Part of a small language model's weights: a variant of Muon for these matrices.
MLP neurons of a small language model. Each row is named by its layer, matrix (up: input weights) and neuron, and shows model dimensions 0-159. Each number is 500 + 40 x the weight over its row's rms, rounded and kept within 0 to 999. Numbers have three digits each.
After each neuron's rows, "fires after" lists the tokens most often just before its 100 highest values on Wikipedia text that the model never trained on.

L6.up9:471547517537516522434483548470471482521518474510495491513489482450499513576422509558491514411534517510497534535524485513481517506506496442514555556451512511490446518415463478441587528469528460545491480468490540409550466429544485470540424460519582494500441495518465505443526573488550509508496536510539441499614422530535513541501466540477471478457489442439550534427489560504529483414472494459441470535554481478543542510541441554448539514522561529500464490488557538531510532452517481
fires after: "E", "A", "O", "C", "N"

L6.up365:468450516479482517554485565529461571516498491503623493465490435511468585507474460466502523493553488503451506514492517427568549498554441474509468535484507454559520494489530492547485444478464536523470484554469549541528482500495411477482548539521407517525463517468424498473561499447535602467447435485469486506502448555486482452511490540446555479503440472498563443494484525514570547585460517577574496508510469478501489429516505508507538458529522484550506426497528459564440505527515470
fires after: "Sh", "ph", "k", "K", "d", "F"

L6.up216:584504486502447560558456491518470546484530506489496567478492384535498455485479472507554564461508416510502457463547499517484512513570491415489539544464514501483464508532420489509519546484492505492441512526514514491413503444513508478492516516490479521512523482525480527484487506555482487494459475526482503499516528597491550523442461549539475614515540435526571471513559596519495461520538498540491402438507493534480472441409454406484560513495475482478467508503515534482580413516543495
fires after: "con", "us", "′", "ex", "pro", "at"

L6.up487:500530403429551564492544502546525440538484521473484512464487492467465422542454539525517447476465520469491505512488475481468489503514482477532539531501453446429467539480531491484501535430537603586547536518470490498486510492449529509499437528508503523474534495535461493471491519426476508543526527446503502476464566514541464408454445513447453508552528498524534537416503473479587535460485497472514608525549454498532480501572508571627443546481465525517514450552494564506490540496452501
fires after: "O", "S", "L", "s", "ol", "a"

L5.up248:541499480563441498487528574580434489504435463572529490510463457515463531429462417487558526493501536467525470501504500440408547575471484511492534520507558534482579544532433434507479575477505450538546520495512472488475478418542494523514496520438458506488516477482531438539544500469483422488484499581483467462496539517453531494583398478490540488476456460504470494564542509515526511474532522535510467524472507528498506521588462416537475468495502534559507529467554479500509425555430485
fires after: "M", "m", "Br", "Tr", ":"

L5.up207:436510523447462500458440516565535508549534508514507473448564485450504494547480443397520493485440534493498525477545497454510497569480476472479571525443493523513540530533485512487466555474503437482533445523475475478448441516520473488513424486572493462566516478493552497465466465413473415475555452585455525536506523481537563487450417555498536494467477475559492433548538506561551515441526526519514583508524497494523525492498529583511422537464472541512507502520511511476593496553526577
fires after: "n", "N", "L"

L5.up343:584534511533472487477456567496582504492551520488499567481410482573488557525482484537464581449450536530484500501595503386435529528471520522515518467462445540552433470566503467507563509463487503528490496452509558506479484575491454571412513463505456419500475489518429452539476542468505505454511456529481468473510520464512440525472477554497491478431564470505568476509546449543501465549499483447506493524503476443412512536463473482423483543509459477539480516537510509523472491494529542
fires after: "ag", "n", "N", "g"

L5.up588:524480498494457536463506540437448479463543497414555538522464516518448508500444501568532503547494548609453528450487441552453446521521478488549547493484494521429490529535518498503543512482473536407533547555499535535489524536477520475536436480483534489462503483445575544478487502460450491460465499468470500477487532463369480465489470532460469501553473565404464494514485595536518551533537571443460524445532545544462516545482483457507515493444501517432558450462473457472507545487556485
fires after: "un", "ou", "er", "e", "An"

L2.up395:513543484488489512531515509448495411453487505499546492480473532495453524490492480562530499419564517476483532448504540457472481479557494501566508468536525557485455496528501540516558511494560441529555565470554541505494594555480520522523515476501545556484558548574469427531519557514461514485537531563588488547475532430498456502485450503479508517444485417453541558508492467404499511492427414520510495531462544468574476405498546473535518548488434495498455448484444468521491484414506490
fires after: "o", "S", "t", ".", "ot"

L5.up563:492526535507443535470528481572508544519502542560454552469521463532513474550536470520564521450471474588435501456481533513467575525531470454550464399358543424508485501549514444421498533500446533496538518514446539480506491492480480564520490418480525519523571541523495503480546414477481498490512561470471533480459470437584502481518528560545535464520511517504490515540480524501452509530490443548510562474518499431445491481510502568547450545468487479556507475570531460460447512502477515
fires after: "L", "n", "c", "par"

L6.up293:511463526467422450497452378496456524502502464508518521435471512507565517505466531454452475501469549458409473443513400515497516533522493513499473424522526521465491495455470504487512452482488517491558458469484536457528556528538428452390572479480510497489491538571584432509490527480548433504540583503450540533482508529508573457491460499470477482483515509488542511522465514444549502466518494533538480476508518656513484534507508556526541447467491547531454516522480531549465538535540507
fires after: "j", "m", "at", "i", "a", "av"

L5.up474:501522484534523480513582509493465487484499517519508516556494459462535476569531574547526613437545517482495463440501455503575504505525473477453522500564530455513464515475468541554515456447499526502593533481493458474579486481516470457518568483446500519465540441548517459464498438481472521554461551476517519435476520484486493561515447510551406536486449587426557489479507487546548548461458500538486443424464597531497533529480558543483425563467495503482459451517482440491532495505462497
fires after: "f", "R", "H", "F"

L6.up129:472517493554559495512457570466506506498532579477514462578520529488588459474512484568447548497480507509499451544426518421440495589542495426570539501489565452528497506500480446518464526478509456493482495492543502526436555514498492508444538476520482567510519508439463499489523513575541587509492465442473572404461534548548461481523522537493539468549402545507464475496522564524492472551495499553500459476519464510421495477454536523470449463454423487474490441525533518471456480525449463
fires after: "s", "L", "S", "P", "was ", "p"

L5.up185:520527516460531454460549479474511491461474458472493496545396513504524530566472503453492460536509468517495541502435510469452512496501582416554476536505500446472458413564463503513518565444518578548502511494479487447433519550470497582542492568473455528460573488489512474447505471451458523538547517492521497475445477521497515518529410536460580464540477506511541504527536499430584485531486526453459372444450497557480529505538545518549494525445495570540490498539557511515541523480524469
fires after: "A", "a", "po", "s", "Al", "rem"

L6.up384:558472523463449576574527532490491527474489456469555517499532473565509442459580524440531499523475537490438483540504543479488460426446482481471515458509521545565580490498432510572511481489495480442488412512461509524487434499540529504499568565548470500538487420546508441521524559555489458493563554551522516427475507456584501546588476485531509504482480486546525487524478509533502475519514406498535482552463522584522452547488482546490436460524406481433502505522477492460497482480548494
fires after: "p", "is ", "f", "for ", "was ", "v"

L5.up54:536549556424541471385466501535581516495552529531494589455482523635527485484456529481567501475539570484502546474511492504485452476503472477536519562500459523441504416547445520509451521458570513479437467508504493471572444542549496470452573508484434432443477494583508483452522475459488468445505495545515457471536499473496555476540516526451516491561542513468574446445541511455489474529497514484511437480534495486492443439522496541503488477528471467438557471459510512487520492530513500
fires after: "A", "un", "ug", "ag", "f", "g"

L6.up188:513499525555540473446516456528446579483618486430503540454525479586536505563572502522430451477496471499432503461512505511522466472467531436451495497529522449519552516441451465496551521545501487547578532482524554551471477480446541489519441501491524531499464586479474476477537456433529458534458508505422506546470521556547529483506517486445481488508474469456604481511558534479543423488517484417564474493494423526568451494480474576541489467474481468480444492500511516519489441514512481
fires after: "em", "con", "f", "c", "ec", "ep"

L5.up284:563494539536568518493538475512474514546560459462501451516466434541480471492499474443521542477564460506478560467497511520494496554505476490588527458555527556530513472482443456549454525418537504474475479458460561468443542572505559504504526489576512505509508560501473566513478554534516517502446458474472462509544511484502514485531509443577394493445427417565444524507466469412471521538483508541508473497517506519569498510446513491575483425415507497463506532527519477511408456481495562
fires after: "m", "h", "om", "as", "Sh", "r"

L6.up546:493524512528482585541498559554406480461488487484515483392524492485453535591460470492526461467467486469502506490473545448467503488452525493510498510499510549468545401539527492547498441474511431459528439566557499503552540580590525511443520556508489519473466475488480538517552456428467466520464486463517533485531485525482413538463518546540494564529507451518538535586511502496461511569423501508405508485506470521497544449444599486526487492501434494498516493554543505483482533551559504
fires after: "or", "ev", "m", "Ar", "med", "en"

L6.up587:539501547458461518474520561498436481514521426466490506558537486462463452561485515464534520526523545487466464516446536504503425521454494461552493493523495559434547511482484494504468483477559483531491487477465508486478592513504465596546384455437481516512428520481458468531450533481444487487483497521499499562521539469492502477520522479552495501524481549509530511547630522549508549480509476487499498547504553461520462548461524497525487516549589444431455489430599487445520500455521374
fires after: "a", "o", "t", "pr", "to", "or"

L5.up475:520481438466546546570523554442465493557492503460497468598502389505545447494470469520484549455589533478442464546462439551553481520548436525540483546512440464461475482417448480533519498540502487517473510474489524464501454477514521524547542537477550486546542469535457507452525523505542461478481510489547532412465460445466580537550562566436499537586568481501465476464468518456449551501521478458515513510479498502522489505451462481478454492451505517502578520522463574463513462440539520
fires after: "h", "p", "f", "af", "b", "v"

L5.up66:547518511561454479554445463512429501602547483457434451550468531479513515452560530548503503523537496542488535515500478487483518482498496531471493524545505405573490428481498440462501515499451472483608479543430509471534534465539479498522489449517494476487502487473493563561477512490553530459533470452434490534475437513462448455521507502578512514579485429476522556535542503522578507497510492540486529425512500478501500481469538498501648406448541522520500530542498507500420456488470479
fires after: "t", "re", "=", "e", "ro", "st"

L6.up362:463537460471497458511513526483597378508510479498514515481530471518539494521460462492545490554477487549449476478545563490480482494462486510496522461457528425506571457507423481567464560452504424494529518555465463503521409491466510498554528485516500504511504541571463519416477568529499566437510544536458503493562535466513482548518458516611577463450487442458481529503510467464523509535564480517531466512564456508520475538473473489472526512516531536417457454468491418468527451411517520
fires after: "b", "B", "I", "c", "J", "ph"

L2.up226:501466495513504545481485588549529508520512506445540550498439493544461543503484531497439528526534445497493534527483497440466547445480493478507553471460473491497530595538482476512526493453490538462408510517576410529534538516495533450445436485497574540507510522493521497484508421562483548472496494537479494483412438440455412447520521486549492524504498547566415491524568484486496555498517488474515580543455495510499506506439490519477537592585593473493472511488457473440568548476451493
fires after: "T", "ph", "t", "h", "p", "v"

L2.up599:537504435437471452508528562516492525488491536498554506422528612509487500513501497504490493457491500451540513460521437541498545509487421477498579523480488511534451512483564525512464490478513518488416518447508533541519555493472479422466500535491513496534442423545482501473497495447512518508563497557510515463505404577417495449626454488453559555459475538466511551497495520499507522439452443561411561485498427481517534507606522452496482550475533481466512484540457476520498482461512527
fires after: ", ", ".", "i", "y "

L5.up139:484541493540564553470491490497467521494494516450446514601514491460560399511536548491489517430465499478542500458541547517510489452446494445464485495509467461574461485447484527460501506542514529510553515498410560500506495570545445580470503549553470440397512476483525496550560472488543569467521564488560497504561425464386472505563489441519450487493525477515496481491541514489528559488521473546486443466432522446550522543505484497498505503493461492420529521459540491450483494533572530
fires after: "th", "f", "year"

L5.up198:461624600497444511481579508481524410552589457512494493489483483428553497529492441498510465521541492450529529488497496443521515462440508535570438537529484479479481576485536529439484484529451441443534557530559477500537510523480519517429517516479488486516471529492486437443534461514530542534525518534528485518528457511471484538447543504506503503558503507453445426469520506495506570516522447492409534469436504527542567542499462499486539511441495462450538461530560571447507436504435539
fires after: "b", "fi", "u", "te", "er", "bu"

L6.up120:459508545502448562516486499552443416525525432491527508540471435539440482525472522511452524483518554430580485473500491550486470571478558466492464529456467490497561589501466514463504453455492543451471495565456472490449448507491514563491478557494400500495566447542499465492542485529573507469530514490519471491515463512454506521415535560505458459572548404469473538441481494481489462509551489516462604484531535496564557551504470505456534433552511524453452492471495510480540534520501556
fires after: "O", "d", "s", "m", "ep", "D"

L5.up411:524534501453458591492427542496497477557474453475480522537445476521443438511519528518476508520472395516551475469512468529550602499499508547459507454470528452538485492548462509537482504480529501443436567508470516455431433479466506433513497550495540526536624532434462482495484519503534525528547460523490446543476439512549543500458493520510469449434537509464475494476455480541557491496498517534520560467583491479466432537443533499499600454531464525512474511516509550486580568449522518
fires after: "D", "C", "s", "en", "str", "T"

L2.up531:534470500481467575452513512452562476491507479449532496500467462483518433531528490421499515543558430428410548562551504547531469459509517467476528492515506497585520433521580470517503586526404519511475505427517447441506496511468454494506464464515505512472514482480481496462530503546517469496499409510529464516477472501500514424541511514511517537552559585506469553475495444414469475504562451471500553537470471573473466505500445484411457554519557531504476549558543512459572516550477531
fires after: "In ", "the ", "e", "of ", "in ", "were "

L5.up406:487539573490497455534501466468439473575562497501541541453403486532503469525539506564490462574453551531462448564499534580478499515483481466482484555441503466449426500561540467507475411446462512503511551511505477548460531541478514538495494548438529465461471468500538489462505471453492465447529520465520427542510513564493544589473505488435409509543513451493503527498573497535530518552525518470514496464498495511557527435425518517542541503461480430480469496599499524543528517475592517
fires after: "th", "d", "Th", "ter", "D", "fr"

L5.up119:505502435449530601440480517530543541540465460472520503482432448601545533512480484503543402451527491452483458482450476523543510501555511567513495552532505512468571504479504462446503477437522487455516560490529436497528468496552414504489543588577480524528534536412472580496470530504494527561460535464509582483428507508549529504503493574548492502478533435499519497553488449513489481447439438473458551530509459484451450451468501554476516481521473531467477459479505535511494507564550516
fires after: "s", "en", "ec", "S", "L", "l"

L5.up590:477426544562526514504513518497398461501580483443506491554428507484508562491570533497529494475533555435460573479477487521475503500505513546545506508428546433439464523466544442489493569545471538558567492443499545534542558423486572521439551461488526438470473486519474438471516502523462523545518538514496498542455461495470510480532448521507479496482499499513567516501538473591487566533500471544473513469513544485564518423440393473532544457497537481479552450478545479478516431507482466
fires after: "e", "de", "re", "Le", "comm", "w"

L6.up600:468511398490586501522555498451481427505545439511487420502514496533557488536466508568437535484492447511467472510430465566523514482453520477429499552485481468438451530550506551541425542520559533440497512420479517448491554533520477450506503463488572540482524467610535494499529493538509504484533528485448490518457513478412534445455524473523482445495525504505454495535496512535478466470500488555462506456509461539469497506520492545457569510504619490463574498555512504496500527402444491
fires after: "est", "st", "re", "Ch", "O", "ou"

L5.up299:460588515491426509477483516552502541521494476549500552527452328494498446513539520547517549516527519423470472517451545472500466496436535491507530505555456539489492520476539467555500489457468505465412554457452495487505494435581481440498496464609537523545570498463535466491533527508523506521528534483526495498405523533521493575532466468526513453539461543472447431517469471488535510492439489564508476472514514541464503529486437540456493450539503533550531485550484507564546496547468556
fires after: "L", "l", "ch", "m", "al"

L5.up150:447481546524504465481491468484547510492450523489557497552527459595486507528473529555454564533453510503444466442492484555490582547488549426458557594457498517485529504505480516544505488506482450400441544527486415557507521494488449497578514502432530561524459467486487479508493485543508506498479526428470442410510505550520454489530436462495456558444479423415529456526512564559539489503501553432521554475468495547522514530475499496508467488527500467535512514475465524491529435599519536
fires after: "Al", "R", "G", "al", "L", "F"

L5.up581:467494518495517470567448475546554480509485534467534504468523501438550513495505539525453556479470516433542447509523557547521478447559448495449522508504466468494527497423491454388489510495536467543467448525522548497500524544524450502533507515420513542568576466480530467497521466415467494421555517532437519503510467504510472498566525596541522467517492493534499506414488540471557557539505518469471573538497507447499504484519510504506597540548538539514439431538409510461585570491466487
fires after: "P", "S", "D", "T", "p"

L6.up477:502472537525520474531516485474501478457535412482521425486502526621551509422539421490474410449510474461472443490500512551546572486480523527526418552483556552468545511528449519490478514463468499550476478471485496470541524497515505534494509481476445495440551590414473493486465514516498552511466406537475480497518548511507610441491528488507566545426453449571440510534471579463507512513499508528514444518485513508534481560504566498458479444482464499520530519399503489500469475489534491
fires after: "M", "m", "-"

L2.up426:426524506446479514497465490529576413547569457455534520554385514479551486485473500451541508469488489493522498530522449579520537470587466525543457519469453537537554499459481528551517547485534550525503469499523449464407484528541489511455432513522522477496462527448490544492452490513516465535480499556498430473544517459572484517487445524532403479458565447540516440535501460477479432498505476454478464499468462505515539488491412496483493572425486536443493449489436517507590473481514538
fires after: "up", "p", "ati", "tic", "ation", "iti"

L5.up3:510569502430513487510452498511440511575492561477482531580501495490500448427542471475451517474447510489448477496545491541528447545465525407495514469507462502499463582515478520518509536436500494499433522481490548488488480507531459600495472458457507468491542490503562567501500488469484585506475568496443514423530528570497469553551524507499455517550431494413535528454569514502595442509487469532531515501551505577485521531392514423517465489541440505495450523462505467500483490550565491
fires after: "D", "An", "Fr", "d"

L5.up338:506417536457459569481474490517503538502496442513426523454564554516459504495535535450553559516532501517502496523564545491545531475572512393500514483466478410424521541542531516489448522515463503514545476526496480532585501540507498565442524476556443527471493484640476432455476460496536492462507475512520471505496518508449492483510526554541482526502435482486510445521525483465531554529516505517598470553553513478474477519453480485476436499531521481522435490518552405489454467515422576
fires after: "H", "Sh", "L", "I"

L5.up339:520522440432477464522483538490515493487548540460509568535473468512493518571486414483448509438412484502521562522506486498548558529438523534540425473468469463581488539504438495469535499518499468476546519542546525508466466540575500535537467471462450518546441518575507491494479521446580591451464554496538489474572550475529450482478481510484496523522483524489454444527578495545553432509496452527437492514475447442471461564508499540409529479571536556456492487442518502521440470550483493
fires after: "ev", "b", "fi", "di", "si"

L5.up156:504525499489476425556436481512494528566522462442507399466526433497510523491507546487494538437451501524522501590527546478398445465485525485490491510564555538515436556474521554459492489469552422487506547549455497513484547578470526549501462456531490457452472576451471500474492630498470474494560525493578493551549527466478500477555535549498496530461519557511441472494504492428484471521577515497463483482523492447509444535462507502491524559468505557462455492482532539523405465511506520
fires after: "si", "t", "ay", "o", "ov"

L5.up335:519493575523487476564520502495486455472543440479447541494442462485493454453430483554470451504483420508465433527442477486493476539500566485480595561428513482526518502452471451555492545468583517528458484448500523456552453499508514488517528499429536541529542518482491516487505516531482478557529497603451485460534460512461503564497479469520483426558505502442491435511524435543522557518491507494542501536443469583546500574471558471496591474529441526510553488482464511479564551426512557
fires after: "K", "T", "D", "ac", "d", "Ac"

L2.up13:495556430462424473505470577550455497529468492585509463492505495522521467512473507455531580548554459546487553464542575436495554510469535485542476522516492469489458435511489489496442484528517437532427475486514486518584532496489548510526436507451489546505472530553509433451495510465568455503482462522543503496468479572461414471481507507416593529461512485502519560432460506544483512538443446474547525488467510562510545497474481501477356471541552474520496541508477463537482517564507492
fires after: "T", "V", "|", "v", "N", "C"

L5.up413:540481445471436511502404532502520520496521514473472542531481545466553566483470499485535486528477536442459524526520496433443478511447494480487538542508501460512528539525484471473499484484592546564514523443461555485438515492501578581465505517469548496488535498465494544530488487545527488549496486486528455454476508471531480494490523459508571510487500603454387530495525528463508494510522455546489474558487409506453552466522561469440430524630509445453538486535541467441434468410514528
fires after: "cont", "in", "ig", "ab"

L6.up497:486524476504488477488476488454558488486476551499562542530536547484560444476476471390452462597547473473550504478465472468403466542561505486466546480531465546460513528522456471549506456507494573488541479520544475501501530473502453480516520456552502556428484493469469518465539478538484583526507437547447505543505463427513497482473567522488473490444405472466618519504499442534472568537512539466513563531501510535469457492485424486497497536499483563413492549530502501513525467591507548
fires after: "the ", "L", "n", "n ", "in ", "f"

L5.up466:517531512484530604487532409524514529481547475451466472562461489523500451469602602461503527527551416516523384478514513546501439559466488512510475509528523462558537527490469461542516489507505503592463502486480479537557485504490492467489380582504501488493502479444489456532460525492429445421502495574520469501503457529542523541531517479498482528507486456570505512552527508525494480520577471492474480507497478497474413501493505490531532518471513476470449467493537400471522534604467494
fires after: "th", "q", "s", "sp", "is "

L6.up206:552553494510574483529564499423522510491496471497480505473516482511511511507518492500454479476494500453464484512532444463510527412551572479548520535462469459512490490511441557484514585488430481588543471552523466531485558467452562496543480468493451488444491510486473573481504517542574536491559498484523543407508537461507448494500511517467501433531481480548511453505519449495536533464442529477565424481510557527521465511447494576395576522438524490441539491555475521568469562410556499
fires after: "s", "f", "S", "he ", "and "

L5.up126:489481481509548488515509472509469433535497509500512423455474483506567528550551502504506558447516506491481595548471468512444488551511468535421517492547476493476465544474508453533461535544494438556521471473471415501447537529506540432420511500471519554564489523435435513554468527528496483563523473494448501525577504504492477474426526500474579445501454520549432452449529497524557564514434425485455440462446519524570462538459513504454590519506566463491553539484499515533464480472471572
fires after: "W", "w", "cent", "de", "st"

L5.up192:486439534461453457511486439519489464494517388492525505479520508542545509465541529560466522503462489533436530466489466461480563471523428466593586512486479513419467480550481442532463453511585529559427535489518494533475545491565558503453474502442506511472419534466488566480513465531459527560468568585506454559543519444465538497495485489468481493496458505505504438482502519533449493512546405503510550510415527558545522486463524590548424523538480455468493505485505493529473497518468493
fires after: "ther", "S", "w", "W", "oy", "al"

L2.up529:480534453502473524497507464424533519563567481452539503483462491486481503528435474475514577459537486424488491453544470467469521514460513421472521530484439568535523486458480489536558465493430475492452539485463470507517477515495450479493530581577461438439440484473537498473489548524505538496509492486446417602482479539455473447509460540526553449485507430541472478520544539509473503474548559560485482585539432474492545554515499523534569650480519525470546525482488514496557471517495496
fires after: "wh", ". ", "ever", "s", "th", "d"

L5.up62:493478451517541575418510467534452448496472564504536448431501487519527483472513480513523574534497484494539514580537504517545451465468436544479550502470516544467540514473481491506477462452496532459457510500499470496570565571461482448475560443471560471473519529510486542419560532523572537437508511542476477553482463525513477525447489447539491412497519517613473436511586493508469496558423424496467459499521483512506539451488468497513472501470490487471530476495605536550562558528514565
fires after: "g", "x", "ec", "en", "el", "ic"

L6.up183:475580417523485447482489494482526583477501545557469550476493515472458513521524557572431490467517504554503523530474423560449442495445499465503536512494494555453452608506500447455465542446484494486509575479421471419523512482525544503416503533520502525467450492486495480455497556507550476498535542548506503463499466476521429496550449520530502553483507549462481432514495540546488496468554414497456510547472531509456500472511468431503422491454441521514527490435554534446510506525454602
fires after: "ag", "E", ") ", ", ", "de", "A"

L5.up115:449460460555539503541561508486454504534489499485536472511511564497482530529532509555457503463537496540500479476484488502480493455502493459530503529555497509525431445469509455553588601507394475511521497546545547526618526521461478514484514518535518482545487492524554510554550483575536534550464523522476503589507455481485487450460510452535463464400444464467495517480460496394529514544507497513513500514459471451513426505456429517425445478500415507501507521523622491531521489540520543
fires after: "f", "d", "de", "ind", "fr", "e"

L6.up47:456495521471520549501445576500438499527504498526559553485497424426539494520550512525515531468524489549535532552503459546476562477506435440566486511431453519456583488505531496457448537450478519487485459563437482431532540501552418539519522471564504534546480524449449552488481488492538547504415446486455517459481507463497474494512470518584462568541490605432499506476502487500488506470527506537486520500479447542554488453448440439580406524524482478526517550464429503503473510526467490
fires after: "s", "e", "ad", "ab", "A", "b"

L5.up627:516507542565522554528505482520494443519513479506471581504503468537485478472443425479501443471489571462571447442513500536498546554482495503483485459491470463463536483468521472566529430496467504442488539464436480500444510423539488546465453508456413558515529521487429507510479481534512500476514450472488521501498504554501554530508449554535507444498541437511558528506473480538474557484465494549514487434461481555457605586450500471527533470500478500520498486529478543600653522557464485
fires after: "D", "M", "d", "S"

L6.up562:480451480529498566549530498505543529467438482504489460501458518551461471434538509432500491467540514438504491489524478430535488491453462455528556478532448572497464502499525558522477522490494463546479481552489536477557503529492457452454511526487541446480452480467491477468473512427520518469438490492533499587392465537527545477448509456559495530480566526478556471454560545562502571528511475442424511526472478558505520539451511564539512459592577530508493480443411519441523610514507519
fires after: "en", "or", "el", "end", "os", "inn"

L5.up544:423545475480470434589479455508487473562455519553528528508485507466546502481534403482499509474466525567479553551543506508494564460532452515487517473506515536482518463463453467508430539481411499520493445526566467515474485553455514532518444437456497455503485473460495410472484526521504512542465544469584496515490533500446524497568454557545530598483467549538523537500475446549454515504575433447499513488502490537567529555464490484507511427518560500516473557535480571507493480405429487
fires after: "19", "18", "In ", "ember ", "in "

L5.up8:500475425413498498553539638567539559441467492495520468501428544488590512510512511452382532475497461573471491488543536480550503492480462471509545540478522500426476571557481451541538549519518551466392433434444417450501542513516514520449547513509462533538513472483488514472508530459597475510524503485545520536587487485521548528487483410462521531461483491497545509475493516491453501513461485538464552510514481464548489516493472512478468489434538513509481500503518479493532488468528460
fires after: ".", "|", "tic"

L5.up96:539498534512508547479526453434479465454494442477513493534465437515550430482509551582506534539479484513514468428542555443489457489520492493510522504515508493514549460534435497559449552509553515514482447538413488452527461438575465521557529504534488501552514564424571491489515479467487475438527510445441522478538550460479591528569490548494519493536521539491524497471517517524539517481458544524457491432416540429537515488421514513464506586476459556509474463438573510596472493481449500
fires after: "R", "f", "m", "F", "l"

L6.up277:485498490480507471607474523557487542481460476558528448586540519555466436483553525441494464499506420499537509524513535537458539478496513491457506426472498516477535481439449497474465498466499581463486488482465542504511569483538596435544517423535581602473503569477456436423506558495564474504491471471511507492514513498487504506522476511489546509577464489535449533495492491452524518446529557535534490579456460533457446495549446602470503471471579467491544505488507509479490454469523549
fires after: "was ", "is ", "(", "the ", "a ", ", "

L6.up327:474519523546542453484451499455530504449568553526514472550538464443493449520495502436455515572499532469565534536428476429570563569553517464491439434531571564522520478535446465475475491468421505436560513380487556469494533576513510490492552496522478467461529528487596480541511533511503520489533441506480394485502553498474510477537521500549475515474507491568461517439508513484510457491505432507468582543494518483521454529510477561432435505524520492497502543451503493530522496446455509
fires after: "p", "S", "sp", "q", "was "

L5.up363:461487505489495486498492484484436473514485516537529442465530510482488538503499523512501530441521538466501531385510442494529471452604502463526519444486498588490551547521441541543459575526458401530516462522447378482414496494476507532554527467494463510476584514438559438498576508487535517495482543489498532452519517433474542469513488468479445476530467535528561415495450495529509456480504474504526557452514546532464483512521489441567514515564470462513511508445494558589488556523470549
fires after: "H", "R", "S", "D", "s"

L5.up350:476575466518496398526529534517543470488515507501467538490486507418502492509468412534500503489492512546583508425544529496505547544425498525456463542452552506491512526429482508445488449519514525498493526496531527531551532477576548499552551423497520544472500537499440539541513491486467490420524549461482523547494517484498499558450491481587511476385407505480444455477522536443439532474499436462486560536558496523515487481531531543546442516572496476429490539550471502469436481478484582
fires after: "bu", "St", "b", "B", "sid", "ity "

L6.up148:556479528471535499521482481477527546529497527436424501517477529557510509567436520537568545529475497514512425441525549529527552539453474472418516435483516502457466520511525416571485514471501483495521547449533496535468509485503473525507490458493585519522449542512542487550513453528436490521496447484537532483531465480467516595583532501495474470525520517428562490405480489555516589502544430447581490456464510549491500479490505556478459528458544551430459456466528458483537487401452516
fires after: "in", "h", "li", "cri", "ol"

L5.up337:449454520566499521480518457468503500549489449464534457509472484473512473475494539462517495486483486486576492462535423388491531501505480491490530460545530470500491543459416598514515475480444545494504456438500429577568453548539467557483489417512528507526517440507461525449480488476529462488488499518445525534459570525459534518496411440491494485625542466560498489584444443465549565515445459510561530515492502580529459531502584473503528529505503457502519492519503506550483499508550546
fires after: "G", "j", "m", "F", "f", "D"

L5.up518:454493499580516453548552522600465486529500560544547521523485469500549447478509563534513527449535562476418536471550501416406507536513522490493502544488525522542541494520510438488544484541451473483519456498492518455531452468501509434477529525453511539503564465441433522524534534416519505460571408524516495532508494439485524449504506512498441444477523433518476494565480490517456494516504501498552551515515480464504500562434471511581591446462455505515562513469419545544505426452490485
fires after: "str", "gr", "m", "r", "c"